Weights of a small GPT-style language model, trained from scratch on English Wikipedia: rotary positions, attention and MLP in parallel.
MLP neurons of a small language model. Each row is named by its layer, matrix (up: input weights; down: output weights) and neuron, and shows model dimensions 16-111. Each number is 128 + 32 x the weight over its row's rms, rounded and kept within 0 to 255. Numbers have three digits each.
After each neuron's rows, "fires on" lists the tokens most often at its 100 highest values on Wikipedia text that the model never trained on. A number after a token or word is its count.

L10.up340:153185123120087156096130173129111101199085083128160091127087139098102137117109130148137186089095133104131137147180055104137161059167126075140149131171117122084165119187131119118150122163111074130188121109089037153139127121142107206138103150095154134021086080170129121135174138170102184095
L10.down340:135114125108120128109124241115127112123145139136145133126078106154000127112118133131122130117124124112128115135158108090151115138160127096160164106107221108127161154148173130143139090142138129131155113152142140122107145119156126106176000129098130116126094119113138128125108121121122114108
fires on: " |" 37, "." 32, "," 11, "|" 5, "-" 4, "\n" 4

L8.up99:114117142133134151082110122187153087135090130136159108106044179139167117111182098126143189133139147106161116120133148123121140010124102147109142124171138171174159057124151127090137136177071139164140179064139075083117173080149096125120172088120146141120121105138118113127168163142128173096
L8.down99:137118140105178138090138162124094112150089196141165150144131082095134072138101076139254091138119143152136106133107064166080098129107166137129116115071114111101131122117132141114149124108101159139107122110160116135120153148100148110148140167089099134159088108103149168173146152067147170112
fires on: "st" 25, "th" 20, " " 19, "f" 7, "n" 5, "ic" 4

L5.up368:123103149120184201109114100105106103134115117154169125164119104126172095099097125086103121094134137098082201098127112110143053145111090162146183143204124099132082116129121126127084110146164095109131149116128071125102146151140142129111151140108160099125086095182110214162164205175103151140
L5.down368:033050156111097144146167119101148086175145142090136110106127136146181100135149152187132189127152120119089137119073137146119128137137074110160227132147113154111127118119137153108087102094146126159142136155077109172085140106111154140102156070136166100176121123096084084137117146142179128113
fires on: "-" 44, "y" 14, "ym" 8, "c" 6, " dis" 5

L12.up129:120151120141111149121099159076113147140118079142112138127135167088158170099126124123017083130178082089146152125140129054158142128125128174088127150106165104119078120149107132107085140144079159176135169136075106115134126121085094208087148099147100126055146200151184170140111119122096099190
L12.down129:154156125122113168102137058103099124151096117102147086083123135139019131091124156141076095106167113097139144064155164151124140151092109117151110120120171121087133133168115122107119142168131126165123137153161074130168134118129149107104135145101113127100146193102134146125148090137113093104
fires on: " of" 42, " for" 36, " |" 8

L2.up188:125180087133129133119073103127136134149115122170127148139103118126139175217153112175085131151120149158134117129150113128120086164123136165139123116095110156121061081135107070175144091115224160137089156136120101164118212106122142047100125174103147106063102112187079178142170139094143164111
L2.down188:196123141125157161130097174164182162145190122143135107118119109154226176096178130112144123131080137105144195084133068173105147150140082124144110155115149072134159123121139119088151140140080105148147072120122103148154075134108116152085141076053094166158098155148113121104080106195086151070
fires on: "way" 23, "age" 22, "illa" 10, "ade" 8, "bridge" 6, "core" 6

L12.up285:142124086123152166142100144133110177171164091087136124157106131091133119102141125117081159101157095072161174138187111080148111111184141150142106152178159119128157074077083152156103094161173119079173060156113161123080111134103142187143122159165102123077102172201132129117087120134100167155
L12.down285:109175186119194106114134154144171106138034123140128162098129140193049105178111107129174151133105095147050118154105110094122112066125107106156119157087105129155076114134147167111099145059120106169096149064160142121119140167094131074121040175112174144155140126090166130137161154165110041120
fires on: "'" 43, "le" 5, "el" 4, " order" 4, "is" 4, "2" 4

L5.up34:179123113190117109098140066153181049137141088153121065151162184193128076058139054137105130137096120171088186095144140063083165110113156126095160141096065157127161092096090069086092157142104107122160169139136139092127185151096145091147139125118142155118080110148075125160127174125182154104
L5.down34:203115145177137112149162072148149139207094111130088083124162082113102094078115123164118135140121153128149121134166142110094110113063092135103084117097119165088144076053118096158112107151084136177145116089158164130130203165140143144200082149191109132106056117182129103167125126114172146130
fires on: "0" 43, "1" 11, "te" 8, "y" 8, "2" 6, "un" 5

L11.up33:116108166121136135104130098110115152096124071109116177146187163136175057108151084122145140062125152141099102162155158093149128131172078113127158143116134175114186126159085098112122142158102081158107094108139068164131140118141163138133203138108169115097094074134116158123081150161115186152
L11.down33:150118086136127141161117105145107135154133116063138167133119176167161116131161098100127163141053224123134131138155146116177166144126140086095095122115132073099178113101166068166121161132097100149143099128105150142143131104131131081168084086089119121197199109083138104116145090113113122104
fires on: " W" 36, " D" 30, " R" 28

L6.up126:191160107104127149112137097095126137145102049177165122132110147136162140084128170114073143095150063092145121109117092051157056085140119132125096076169117110120162058140133079135081063169119130109104121100105107200072118174117151144189137114110123114146081139187172128111099158222125118100
L6.down126:124134075117158111139081121103122080132194108112176158124120115135124088203086120085159126158136141137096141168132148184140164161078084113100127142094099185163106213148120189158153127035094130114126144089134124162165151099177114078141096118151122148202184074124072149115149125112143123130
fires on: " that" 26, " on" 22, ":" 14, " of" 11, " also" 4

L10.up63:141118089113128097115119151157119139187108079135096066127144211139127150093178144168093185152093078080135123110162101037198168102174109118209130155153126117127172110152070116146115154181090108170191074124126126155124167129133104177138122165073090151126127128151173162129162135129072136112
L10.down63:131163134162105135151105183141158086143086132115123158126120118144000115151125143153128104131101124156106142101168108168105106130136118140076139096151168095111115153133173129101161124117123118117125124146142102141148129117108129116151000111141158150091107105155121129163097126113107119116
fires on: " |" 36, "." 36, "|" 24

L12.up2:130181072127125164085140094159102146162187050148117122082079121089173161093186150146111119088135101123142081064197166107140160127177161086103109110143120065137150134095150160119147116185044117179104087173140066139108125131196108117128153170118085065104129126128156165097106152140104107139
L12.down2:132156180129125122091154022132081133129128089159153100127145162168255176124156143126174152129064151126103124167119135123150136138134176140162194097130092120127122102113093090132154121126180207091109131146164155138173120094141101160112222085087156129120118131139124142145100135125142131114
fires on: " \"" 50, "\n" 32, "\"" 12

L11.up356:144167134158189111140064109136140155165092071107127101122081139118146169149155143151050121056162161152143164089134096106180099113186038160134112115097114097141146067118094085079111131157149081189167122123125101111101130100123161115165140133140044137062126156197157155086122134160122146169
L11.down356:108092112183098118173121141098144121111104059090153113143163127163005121165109153182080094141138139137138055136160186130107183138131121082109141125159117165107138154125116126104138132167093125123121184176071116076185117099145121123153155112114135108112105104120138128179124123122121153114
fires on: " of" 31, " |" 24, ";" 7, ");" 5, "or" 5

L6.up86:149158140150155141120120091083169094088136108102103084115083136155159178145106187053127183146167077130109159173135119106085150090159126170167168130091086163130139092164142131123048136107149131120149084164089094144107107114102076122151150159094160143168134116102101135154193147106134088089
L6.down86:129145074116125130135170101175091074159156087137159157159167138078109156158065154076107175144108190190052139104135128117069100142156070118187176127120076129139185125173105134155165212097119123138097166142124196174076065118135133068161114119116121124111087083093135112139106145089106140137
fires on: "s" 34, " a" 22, " very" 9, "p" 8, "pa" 4

L10.up140:149201132072098209085132147120144167124092115119165114106139171077162177071193091116105122110144125137082157126173169164146122109159142141114127140116154176141104104139105153084164113172085064165165114074063113120084193146123095108110134130106091127083132070176168146097136160078173145143
L10.down140:062140081127147125130128089142184118122161146088127136176204105106172135119078161105132136105155119104081135170133149132111131160098129100082069106139099111114126085134114163102094121142073073128145118195122104169129121106127132136111156097149132149132168127102073089138078130232076136154
fires on: "-" 59, " of" 10, "'" 8, " in" 5, " or" 4, " and" 4

L10.up203:107147174065094182079117120055139185153092112140171091157112112087196205116125142162095147073153117103063157161081079125192141044142122142152141126156110174100105143134106168116079133151142151165114134109137084137135137132135090139108158152095110116063162094146184122149164137100085149127
L10.down203:119096172139132127167150101117214070127133132113064133138128065101193179122103161136141111175115131130129098157101101153094121139131110084119106173149176098173095172153159167141162152062143049127110108117127096117151168131102107086037146137111178109190176101089091090131138161153154164150
fires on: "-" 20, "en" 14, " " 14, "," 11, " in" 11, " \"" 10

L2.up205:149156113107117126107111138072159173080060142124121093121149072092139106216177104070125130114052134141150230130089054125168097136113150104108151129112089166162101158104141128141145132106178119157083104131085120153100101130082133157134141108150098128063151146174187085131166093126120090132
L2.down205:168159116165181147127164133145122100147191081070131129101108091103157086110084190149075176162175091098118088144167159116154067109198074119114105168108141113112152160152120121133129159141124138111128106121215150181120133144160126094059100149096109134121129122078124154119137137135100165075
fires on: "é" 31, "A" 26, "a" 15, "er" 15, ".\"" 4

L11.up129:092103118149179152072194118160102142143152077104212123109072086134177196123121108104119163115135105117117143138139115131166139106151072166139157134176154160099139144137154112126186071188129109156137135092137130144081149106147094138163131129137209105135147071171144156170162120167096135099
L11.down129:019124079131163082141130135093191099115142224149105073137191126102134129153137100099246114172105093116140129094092081119138122097167100150152088106112106131089084108074150137102125169112119133121140136098156118130129137180135119156118209113110115121054109110149157177144123175139131110144
fires on: " " 24, "s" 22, "st" 17, "th" 15

L5.up350:253089105134158133099105109095157106165074103113165124096065110153146151130131112148048157145145132065147187108168120096109140103156140156113134077136123155122112095131119105108112058118122119151161149115133085147070118071020098122131115164147109117085073136110157155086133108123149143126
L5.down350:088159157179142116171106114155107108104114081122103130130145144117107101127129177116147116149206115131129147091115186157061184114137131124127182165174121086167170178190095155097150108117075127155062111130091159118144140126168134154088142102096140108137189129137140114061150158136140128136
fires on: " the" 20, " these" 14, " of" 13, "i" 10, "e" 7, " both" 5

L12.up283:190131233116111138162125101170119142112171102068182125148112083077171174186174130068121151072126143098104095142124136125159128103151099079103123127170126084117149123113120156145100148177100111144077145059101105179176204110111141129100153077106125123179155058133135102132146170173128154079
L12.down283:178090029144144114056131171162111083150119072117139178090172166144133116123123101108152176121128169138152123115167102138148161160150121148148092116114143120132155142106119113123151111179157094117152141178082038117093129092154150105210130119127087175169140190116174141131113129111124085099
fires on: "\n" 31, "|---|---|" 14, " Thr" 9, " W" 4, "n" 4, "---|---|---|---|" 4

L5.up162:139199147091097159087099091092160143125102104143196115148105116138121176112127144135087153156064141189129153137114084152164127068126140151098178114136121118163132112172094146164180105102168063134129119094115124136111143119120148030113099171099188084056135095191102110122137131095165133138
L5.down162:130113123119088150120134139148113137137158174125069113158147136122218125114145190109143139131126096083151145066150125147057154184077133100112135119137104066083146101093216143145166121124130121125129095153144081167089107121105082210088159104160099158134107111161102132148108109178108097124
fires on: "-" 52, " and" 9, " route" 6, "," 5

L3.up216:135103114156137100139114077143132159171114131072131093121122135127160101183124143085159133102091131116135192164106127144141122074111184175150178147109124138145134171121113115151072128163152174127200105124140091120159137083120181087093134146117166156141080037079068126142126157163111181107
L3.down216:150151133073090188103154122098171126090129119197086104136133073052116135121115080105058150156140113212138190194136132134158160157158171153161101103105124183085108110109124135121155109142122132119069117179112114118132084186126143106136108151127098125094135153161113129134110080066140094158
fires on: " there" 29, " There" 14, "s" 10, "p" 10, " mm" 7, "S" 7

L11.up374:138129112142103108114094141138149099113135141117143089142060131137156201154086170109093159126108102127119185113156151091138188082155094172160145155114097123114131153160089159077132093136113129192155073143159133186117124158109124144094147081098145140086129108156144123195158202114111132100
L11.down374:119063159117072178158159133164125097133132110139057140107124098141154123190128141090073174147176123153128138120141148084138110104166131101099158057159127123121141131146172155146090136079092160102136097085120163129119082144130107175150118129047177132151161133088088119131158130116110188101
fires on: " its" 21, "s" 17, " very" 13, "m" 5, " and" 5, "exp" 4

L10.up244:119163169086125147112111121075158157173132112179192085130046154156175164142088134131115154121113156119125121193135115099186124117122103130171214120140117171099164147117129150155168064136147164116129102143153099143102168106127126047101157092105132056125140067134081099171174167102149126065
L10.down244:035179097166154136125122117141150110098094196192124105117181206135126150161163133121234086132087151141147065109123096144091162122165103176168115145139186120051117162160164125075143121097117107145110135111154129106118131153140092185115184114165138138107169133173158126150112150132120106092
fires on: " " 60, "-" 26, "th" 6

L8.up230:149188153116152122107170104168109104064107100180108054066148200124130142055196122109136173099143139106166133143131093090116092143099153082053085126123041085102097119149142151095154117154129158120149102094128119187101124150073090182174131163124131121133039155160104121117114164174158127078
L8.down230:094065101093098111143111104085136194165144139105115190104126099152181115133109094099107139147129178141097110147099198169121083114127152144234137185116103188148067116197137155108147172131103125180135159118131198131132142097121150102112196132084111111135149156128126084157143122087092167145
fires on: " |" 36, " on" 17, " after" 6, "3" 5, "6" 4, "ley" 4

L6.up38:086129100106114075145070051067094145158118132126125067093119127171167138127087166094129077083135123087096155160154124130120183113104088214156136094103110206155112148079172119087141102156176153148181133149141113125100112169107164132109167115129121137152094099209184104126125180145147103105
L6.down38:141119155156116140104160137201145108063190082084199173151163174084165107133157069147106130101105072131164114123145117163197131119095175133076113182115079168096137131118118132157126140119144179092110125120147137047114152123145115132150125211185151105131101137122059121113108108142154175122
fires on: " a" 20, "==" 19, " the" 14, " " 9, "1" 8, "–" 8

L11.up121:119142204167135129122074089123128143117089137140202109119085155062152100123089114173097089142113110118104117118174086144092148154139090132126137091099103123128154114179099160095093163136128119132135127156052122098135150172147134152115159136076136138107077126145157066151230160134140104084
L11.down121:103095121123108026170079168102116145122135190127085106146089136089093104196097122152159159162139111107139158120087118166155108094099086124152120115147138152133159155137157210087120105132169177145145146155127124084126192098117115146109146063179110148133153128148121101095123156131167133114
fires on: "s" 44, "in" 8, "'" 7, "as" 6, "us" 4

L10.up246:161195117189175109154121120159139137191083108129134127104141138110169131098089087151094115155116119199108116108195108139134110144129136138104177132074104095135113178092137179110165092133152123133099136096152084127106179129064108100112143104138212095044084061134121134108144138121095121151
L10.down246:097098142111064172158112129111091105138129098145130114148144081153067138123149081107125096084123124146149179121081108145096103136063130100114093152142122112075175130095152082173175151150138135099103092128158139080130185133085146089145094111140097107130081101173168131120136097131127154148
fires on: "5" 21, "9" 15, "0" 11, "3" 7, "2" 5

L11.up350:153134149072114104101145084124144094126099146122163087141102122135147110115108161096133161121110086062113192175140126066154165072173087121123182146081057126108168102099114107170140152131170111099071100111123135166081120189103145147109159120089120111125099106140118079187151157138139197072
L11.down350:137095126149137103146145163147114142165102090121084132176119099062061125089164140105113107104134047113096126128135170149116133105151093137134184178163214179140163153161210104115138144109109134156172099163106124099147145111121081148110080140142135208132170121138131140134103187112120136140
fires on: " and" 30, "," 22, " (" 17, "s" 9, "-" 5

L8.up278:126158151100137152122142117104175190092132104162162121149173088070159129071147114084144130087140130120081124164154067083119072101101058152098113071171178127163118086197096150098059113145119089103137172076114128184116123153115167168127132160097164137107119164189166155136135131169123107115
L8.down278:037136134149143141120132151193139121120120186134102150158123119131189124098117135164190067080091144107080119151134139110148113126080069103100106116160128098148102146144102113058149076179095124090085112117131128161146143116149124153178150073102134122135154157113131124154076171155162116093
fires on: " of" 30, "-" 20, "s" 17, " or" 7, " for" 7, "cor" 6

L8.up223:137173147129158207118150142118063080085151150113127093134102149145140122100091102110156131121091108069121132154103109128168108128166130084102156177141134104113189134164116162120169173135076146134136050119105145138139090069153096181100163128091135088120087107086184078156135167117110137152
L8.down223:169123116126157146195107168096148094094135161123159096126144128104062163130146124056232105114102145120109137126192155139073116102110148202139128139106150156121175110091097115108109141075068111116081147126107142162168172135075129070166089097156121126120123089085104153141118121120133121121
fires on: "L" 24, "W" 14, "F" 9, " Em" 9, "Al" 8, "P" 6

L10.up139:103138189075149137108148107111138176109149097147105122121107136174147173099039174121128052127161131122096141148167096151103166139159103178130167159096103174152142137165159134096056118109116075142179070161095107134083096115108085148107171186072131111097160160097143093132126110185119100112
L10.down139:014148154128071093138117167114106156140176133110071117170132191098070126151180174119120141075104100171157124123120136053116125062104092107136114078059120084156199135144086151157149151115149152200127100151141144055140106173096117144126136150177109154149087121137127096116118154128097149098
fires on: "-" 30, "s" 14, "'" 13, "1" 11, " Her" 9, "con" 4

L11.up260:140165122155135157119130089069120052102077105157133133154104099105151085111110144112130134148123093129153151157115108127148122095143075127089167149147095164090127149111055128126127163131131095131095133082152087162108148134135078123154144067183146115042104066128116135158157217156118170113
L11.down260:180112104094071120189099167152101124148114115126160174166125107137119093142138123192096136118134154114099138099188122133131157119089105099128171067098168144117129146140164081185170155099128112110142082100133184138147111095162109114018109131178148162134139127131095104153094085097093126069
fires on: " S" 26, "en" 18, " up" 16, "," 8, "-" 6

L12.up37:123148176051099175075131113082151150109104104152138079150163148068179179050144132113103171109106078135104149118179120123164122074134139131089125126150115129102130130086127139104112170129140134118153086116095098113134175138181078170121161125107121126083165070202161144090118185127116141184
L12.down37:082134112097185128110180162161145109121083141141034144223153094161189116134127126155160098114121098113134144122025157157135059146138091095101182157123157156092075104143116152121134167102157105081209131161115141117148110123109155148159178144119111138135104157133101117121124143140117108128
fires on: " \"" 51, "-" 33, "'" 4

L5.up165:167160114112176153073172146104147098080099114121142146153171167204137153147110076124141165126121046193085145169157095082134113113141117105150146147143050162120150105176128106096145129067198097131106098136141152158167127121139084152111146176088132092100099147169099193131152175116159121143
L5.down165:167111117160088174201075076123080158124125200149126138095129154105091146150140136115206108098142159093137079128139156171147082117058144114135122143122122112070109112167130114139078128121166086158104094097127159141125118072088107131156119160147152140111178099118115112090122178121145142117
fires on: " G" 35, " B" 20, "g" 10, " F" 6, "gg" 5, "under" 5

L3.up176:134116103135103139148122108164142150228111107049198147145143121185130099172116138107142127101110136169133207165133133192153075068136143142168147163151102120132082110064094100154133171156143122106162140076166116155194076061148136113100140093156173104124115073113100105099137171125112180150
L3.down176:118145104112144140154134112080135077099132118207063065145098151083138133096111113128095170150141153124137126131131130083156168170136123154145142101208154159076165160138196118130135095147129132153132137210086073151123132149134121113175098178085119187114122173137100077123095129127168102149
fires on: "s" 27, "2" 23, "p" 9, "e" 9, "0" 8, "c" 7

L3.up347:092192130137165163118052141143181117069121148103126169116096070157140105188138149091151165129071124150149187158093080051141128219136144134115158106117104151154106149124123073127149143093127138087144174139118173128138076124132144087136170092128119145110111173121116110162176121090072121137
L3.down347:111101078129157104147160094164087171152113135109096130076122136100099095107105167177127146151186171095107136152147209090139188065098094116118130141171125103117109163124147110147104122095070099131118086085115127087080128071094111163123123140138124199143186110099112154101155112118122094073
fires on: "\"" 15, "A" 13, "N" 11, "ON" 5, "o" 5, "a" 5

L2.up164:160121141121169119077138102133137139110099147106175176185130149130144185126136094148131178141083061158111158142114096062115113154152127096160134099087098164105118137155099126142189151073143158137137157108152133150147139087082106069099183171123127149106094154207111157110165131086116149186
L2.down164:158135075105138124150116144109161100121133203061116164089110153141112131120144190152182168139098133070117143144208158104160086099104112151089086086149103164178149099110148100150112109123137057178084152169087156115150157120161121104121130115126127187112117101102089100112139153117171154091
fires on: " G" 48, " B" 42, "CH" 8

L12.up82:107171150088160161090183076105137172134097107099168108164115100127194126048108154140140168078094124129131164148113068093215142145108099133094172134130123138101107130112077127137089071110118149127170114124109113172084155179130143197105194135128129075086119099205107086125075186156139183128
L12.down82:154117110101140171158118144134064132117143069136110126092117136123127130087118154131128102113144088088111058111148143165175153121106056165117120108147123144083157108192143085162111161067118133163136107143117122114135146091086032144131139165113110159148161095145143161113143136121073093120
fires on: "," 50, " (" 27, "-" 11, "/" 7, "–" 5

L10.up154:117109135153083142112148144122150181163073104106139105135129126140149107152144181123119148088203121109183207233180128146109130111127142079080117139142135150114105156113084166079108104124115130158155134108105000170131065142131117146103126122091145138131100091134156120117142185147097136122
L10.down154:135144119133120106153117128164128142098206101088113082100122126114091113118164151105134144094053091153153154120126185151134148188094120135152139156079083100147129061151102142110194070143125179179131144136152202065117096128108115088168148088141040136108190114149127200115133163172123120148
fires on: " |" 29, "%" 22, " " 20, "0" 15

L5.up82:157159154117158170132106140119087096112104136138176100088116152082135155184151127133100086073149117103093122133124099156154105137160089139102147077068083083106124129097161130050114088114189173121181187098095067103115156103162122108171153128154142126095168108173173140147132139075128120071
L5.down82:100119160121113122120132077146130115082123105182142103077132122123203124124110179085117136122166153084111102170124131140092157126087049177139122118143060117135096177149207101056156097120139139144165101112068133166104128163127064168139173150154148103080147206170106160144131179118148128137
fires on: "al" 34, "en" 20, "ar" 9, "ad" 8, "ab" 7, "der" 6

L3.up106:125147162155074100128152123167143122207144121128113126129093081127159084067107143080118083093119114134115141101234113102163092102131132111078109077168128088110159144116119178130100082142196176137101060076073084146101149162132188126155149091141179183148129124089122089131089187192145166087
L3.down106:079115167129069136164122141094078138082169141119100102184090158168146074182082118159114115094122110110132068141113093093106102126111112107206188132114054148121192090143140152203141154064180148098131157150133157122143151112150132126134165084113159133146121155136117114144126118092166166137
fires on: "c" 34, " indicate" 6, " claimed" 6, " create" 5

L8.up190:147102210167154116133106108119082112114143094149121126087063159142153126196087110117088117077164119098123094163069140134135110157189082160091184070159105186136138145151161113102079117110130146148108185113139047121080171119110127076121144191098134124119104125101134160142187141163092077098
L8.down190:142151142096115181148177103054132136111090129110153096135112087122094157060180111086104134144124083153140145103142120128134161149140137121123114117092141148160129129085152175142131093086129156088141072115113164121127066184142091203163123126107124140134112167096135165124097090073155093099
fires on: " |" 27, "ed" 20, "s" 13, " Best" 10, "\"" 9

L2.up339:202137132105146119122071122095098118142107146125158161163131135140129146160167143161098145133109064174110148128098119148148111120149113136082133085108107136122090097125060113155121124016186125085172198154120061144132127138114125129126126181096143087078126125191080163147163153096112178081
L2.down339:146102081144114142143149133093113152151163177067094175128135114142098153060143176037162156138102137044088146103169156154102153148125159102108118100097081068142185126157180121082199144126101134214104142075111092132138087070127087124078103086121099201127161147150117111129140112151138108133
fires on: "et" 14, "ker" 13, " K" 11, "ika" 10, " Band" 10, "y" 10

L5.up236:176132136095172162120145073099091103118079111132143130117139150111141167162139136124104111057097099137071197143129107157147104117108110100090128100099115144136187099071121092080160146098151075158148100114074093167073168153134116153158140139139134116116173068158166158143189193064106120111
L5.down236:072119180115152139160175139123120126119133113120130121079146095087255132086136148143129126103120092110108167104128129092092103160090144134077139169143116148117162233091155156078159093117108098180080126135163171182078148160131113080109200105165099160102120111150071128135118127083202089159
fires on: "en" 20, "er" 14, "l" 10, "e" 7, "der" 6, "ver" 6

L2.up51:183123119163090077068181101150210142162134066094153119089127092082141143153114125121079077083178121128129164155174096121088123152155131138096100013089118139086132154132100137054095137106144134169137102105096097062081144134180161111141143128144121168122154180109177091107149111136139134114
L2.down51:114073119125167167132101101097169129082097108103084086135178137119204101093179079125122109108138123074103105154094109171131111155070060117144088167127109194126149085147079150132198101108119182091109103140104153096138149133126096130182101135104168128164093072176096070161150154115116160170
fires on: " ===" 35, "fo" 8, "test" 8, "teen" 7, " final" 5, "phe" 5

L10.up61:148155114141128172120093139099122109131081086130111108064101149120115104123154128124145116111109146120112119130129073111149127118165110102138182072138125132063158089186152130116113135155098101161142114150099070123178160122136085214144136178092126153097075135190176171133162132146077170050
L10.down61:116147130135125152147112173165100106119116126110118109142130131139000122124100120138136135125105131115105120132108100134152142118109108082134149127136194124108139143165132130102112098191128120159162108137165082120155161119129128105133027148080152155097090117114139117157147142146093132085
fires on: "." 42, " |" 36, "|" 19

L11.up77:140125181125078169091140145106075154167114047110175142152118094121155171150170108100010193116165104092086145090161130058183095091158143157125119167120141105121110088109123108148114142164099085153146115116113075157105131130073113185148132164147124072115130116132182126127120136150117168121
L11.down77:165121155142109101098114077152121090173104064125117138106080116164120139149129179164137127131106114141110177081138145117107185120132100113141173120131143075114146125145121156121126119086124164158142094148140125182117142080137143135154000048149138117125118119087108099115125136105149123122
fires on: " of" 60, " very" 8

L5.up380:116180125132104137114068096119115129117101110128117114121083097158139137164109154107104164121118147113124215146174097108174128070099133120093141072129085109141160143094106108103197111108231146164149108120149170160024140184098099153185132070135141119100131053134126167105131138087171192094
L5.down380:107114079118071142102089143172104116121129062093104145156087153105048116153142120159101099133166139136157113180127156154172150174133133124160140181155105162075128167119147132183134099105162116144068038109176113132151113122153154097119018169122132130144127122124110080124146150131086099096
fires on: "al" 26, "ic" 12, "i" 11, "s" 11, "in" 9, " and" 6

L10.up310:119196138141173180144156122092119117071103137165161078124105088176161168150094133155149178095115108144124157162146103098194180047130060119129171148111126112128165126103132149146117140181156078141139079113125175184143134145161152089186186115068135096075110086121135098192130185168084135081
L10.down310:076195093097148091140177148098089158090144136137102074099142133082087101145100151099194148124134173111091100137094098127083091157137135099116191117135135115090179106156158148125125136117126170140147176136181122177135089170155113085174142117120131132105113129095171154149154107132154096127
fires on: "1" 35, " " 35, "s" 17, " m" 4

L10.up231:166153151059132161095166098112155164135114072149051136166148103116120139088183147056105154184144094195141200146161114144132107134133157056130105141140098121127129152113099128101121160182133090126151108126115058132151109139135142115119118102089119129158068179107152123082124150111157126106
L10.down231:190161158118122104149087128121087103101145138136151154141145185162197125111083124151078170034116129147142104142107138153106132142118153100183150186105143138183128115130103114143127122116115190094069150116188193113132135116087124170059208167114102166090126136162112157137089116126167180138
fires on: "\n" 47, " |" 19, " file" 6

L12.up284:161114162216101085158066113147099044104126079107124129064146123186196130174153103102109128169148140100093076157142126117127156105141140126147127138194145109063161129106111085159096156160096140146120115105105164109086126140144099170142223127131151165151120089107104136173162145135114157079
L12.down284:116085127138092116142164145128022125144069181136031089111169111117175087174145090146121093176136096110150115115155185160156118137154133058108099162149145118100110094109186159165118121166114135097126163109115131118138121117104087097157095129163057223127122110184195144152164067151092085190
fires on: " " 35, " is" 8, "4" 7, "6" 7, "0" 6

L8.up339:132148094150100075122163116160219096120117103126147084128091135147137128092137100058080124159126158176059179124224134105150103103143159114151142154104134130148121147076149145112160101164173111119146104107131096099141140142133131119097141157061200160098130111189101112142137103144137099114
L8.down339:176119170112142152099121079109138160168148102131134113164155132092173086084117084139103105071120170139153094153125174139170076135144156164111073164169181112116140119065122154156115104123138075126107157148141111084122148142122136064088127102131156137128148098165137097111162110149142073185
fires on: "0" 91

L12.up98:093090163213149080112104152142098138080113132145098162072085143163157099077100173115143120134136143087133081134173107099169107121176098124152193123147133087166110087126133093150117069172180135091141153087108114127130097156134148138155210206126153168178117139081125101157082087163118108106
L12.down98:153137078100163090153178119150081148122065094153111111115162175102042150154182055076034128140119139104105127151135159152112193087146111105144116123092163166101202108107142131125104155148107137139158170076106179080122133157071071133120092136112142132086135106150169134164093121110149154141
fires on: " " 40, " Mi" 11, " is" 8, " ex" 5, "jo" 4

L12.up161:137156116172153166131096113121139090141074096136094087111105148151140210109152190132113158082099118142113082122150079095189140093106084090126119027145131096091131143115139117143156127153123100173133052170133111199111165113142112150148132116112099080134084122109101123131114095116125097054
L12.down161:162114117112143092131170096136105145102110116120150127161158133103255078154129106109048125105102146131168126122149126131090124107143148169133142152112103131165111171079111146132125175074126117139114151171117158078120075100126176165117254092166118107124143153159143092133113126135147152210
fires on: " |" 34, "\n" 26, "|" 19, "." 19

L6.up150:146108186126149156102113120142118196112137119146135099147131179156153160100125151094070173118183129127143181135188105086119208088152106104156123092116085110079174171150108116126136084153136089156135125079074115114141142150090129086177136148103132123161104105095130132116134122157073181112
L6.down150:172057106099076113121159111127093064132150103087159123073165087121110078120154128194146162184076157081131130085141131153139163173093079133071138158150091092121103104193098139156172159082087123181097129140154137196092159093127102157167089055165102159138202135175113111143147167059140146151
fires on: " more" 19, " very" 16, "ly" 16, " much" 7, " often" 5, " completely" 4

L12.up121:144123167145169087105118095102084119108135071132119093105125142086153178149154114143078135103153095112164132065160101078150128123154102191139115117112108155127136134121158080160115093138159129154161152173055104134115128132081086110095162162151074141084098187155190172072136062185119087196
L12.down121:141138127117132126125081128105159156145123114105129138173133155175036153121118151140033131135111151103115135142123107143121126146153131161107129092091112155075139122151107119152129108160154057076118132110135061112139121105101163112156155113115156124094107133122118135167132131135134171147
fires on: " |" 69, ";" 24

L10.up373:115126104115147103150097130076139172061114110099137077149075139124157163144165162159129096061131121104078147155127069156123131106119095171125164115121121199145084098086129118081120125123136179116157115140152119159086206119176139196095178147137128107114093108211095111090119179155131103108
L10.down373:163140088184122117176172082098181110100197126120092087154144135129129110111091169106133149134105144149143097157123110125128135170150195130109154185076144143173148173166127122168160190108066111101124128147102159135124078154141156063124110104139127124096167180077056132127193133137132152187
fires on: "–" 56, "1" 21, " " 10, "-" 6, "/" 4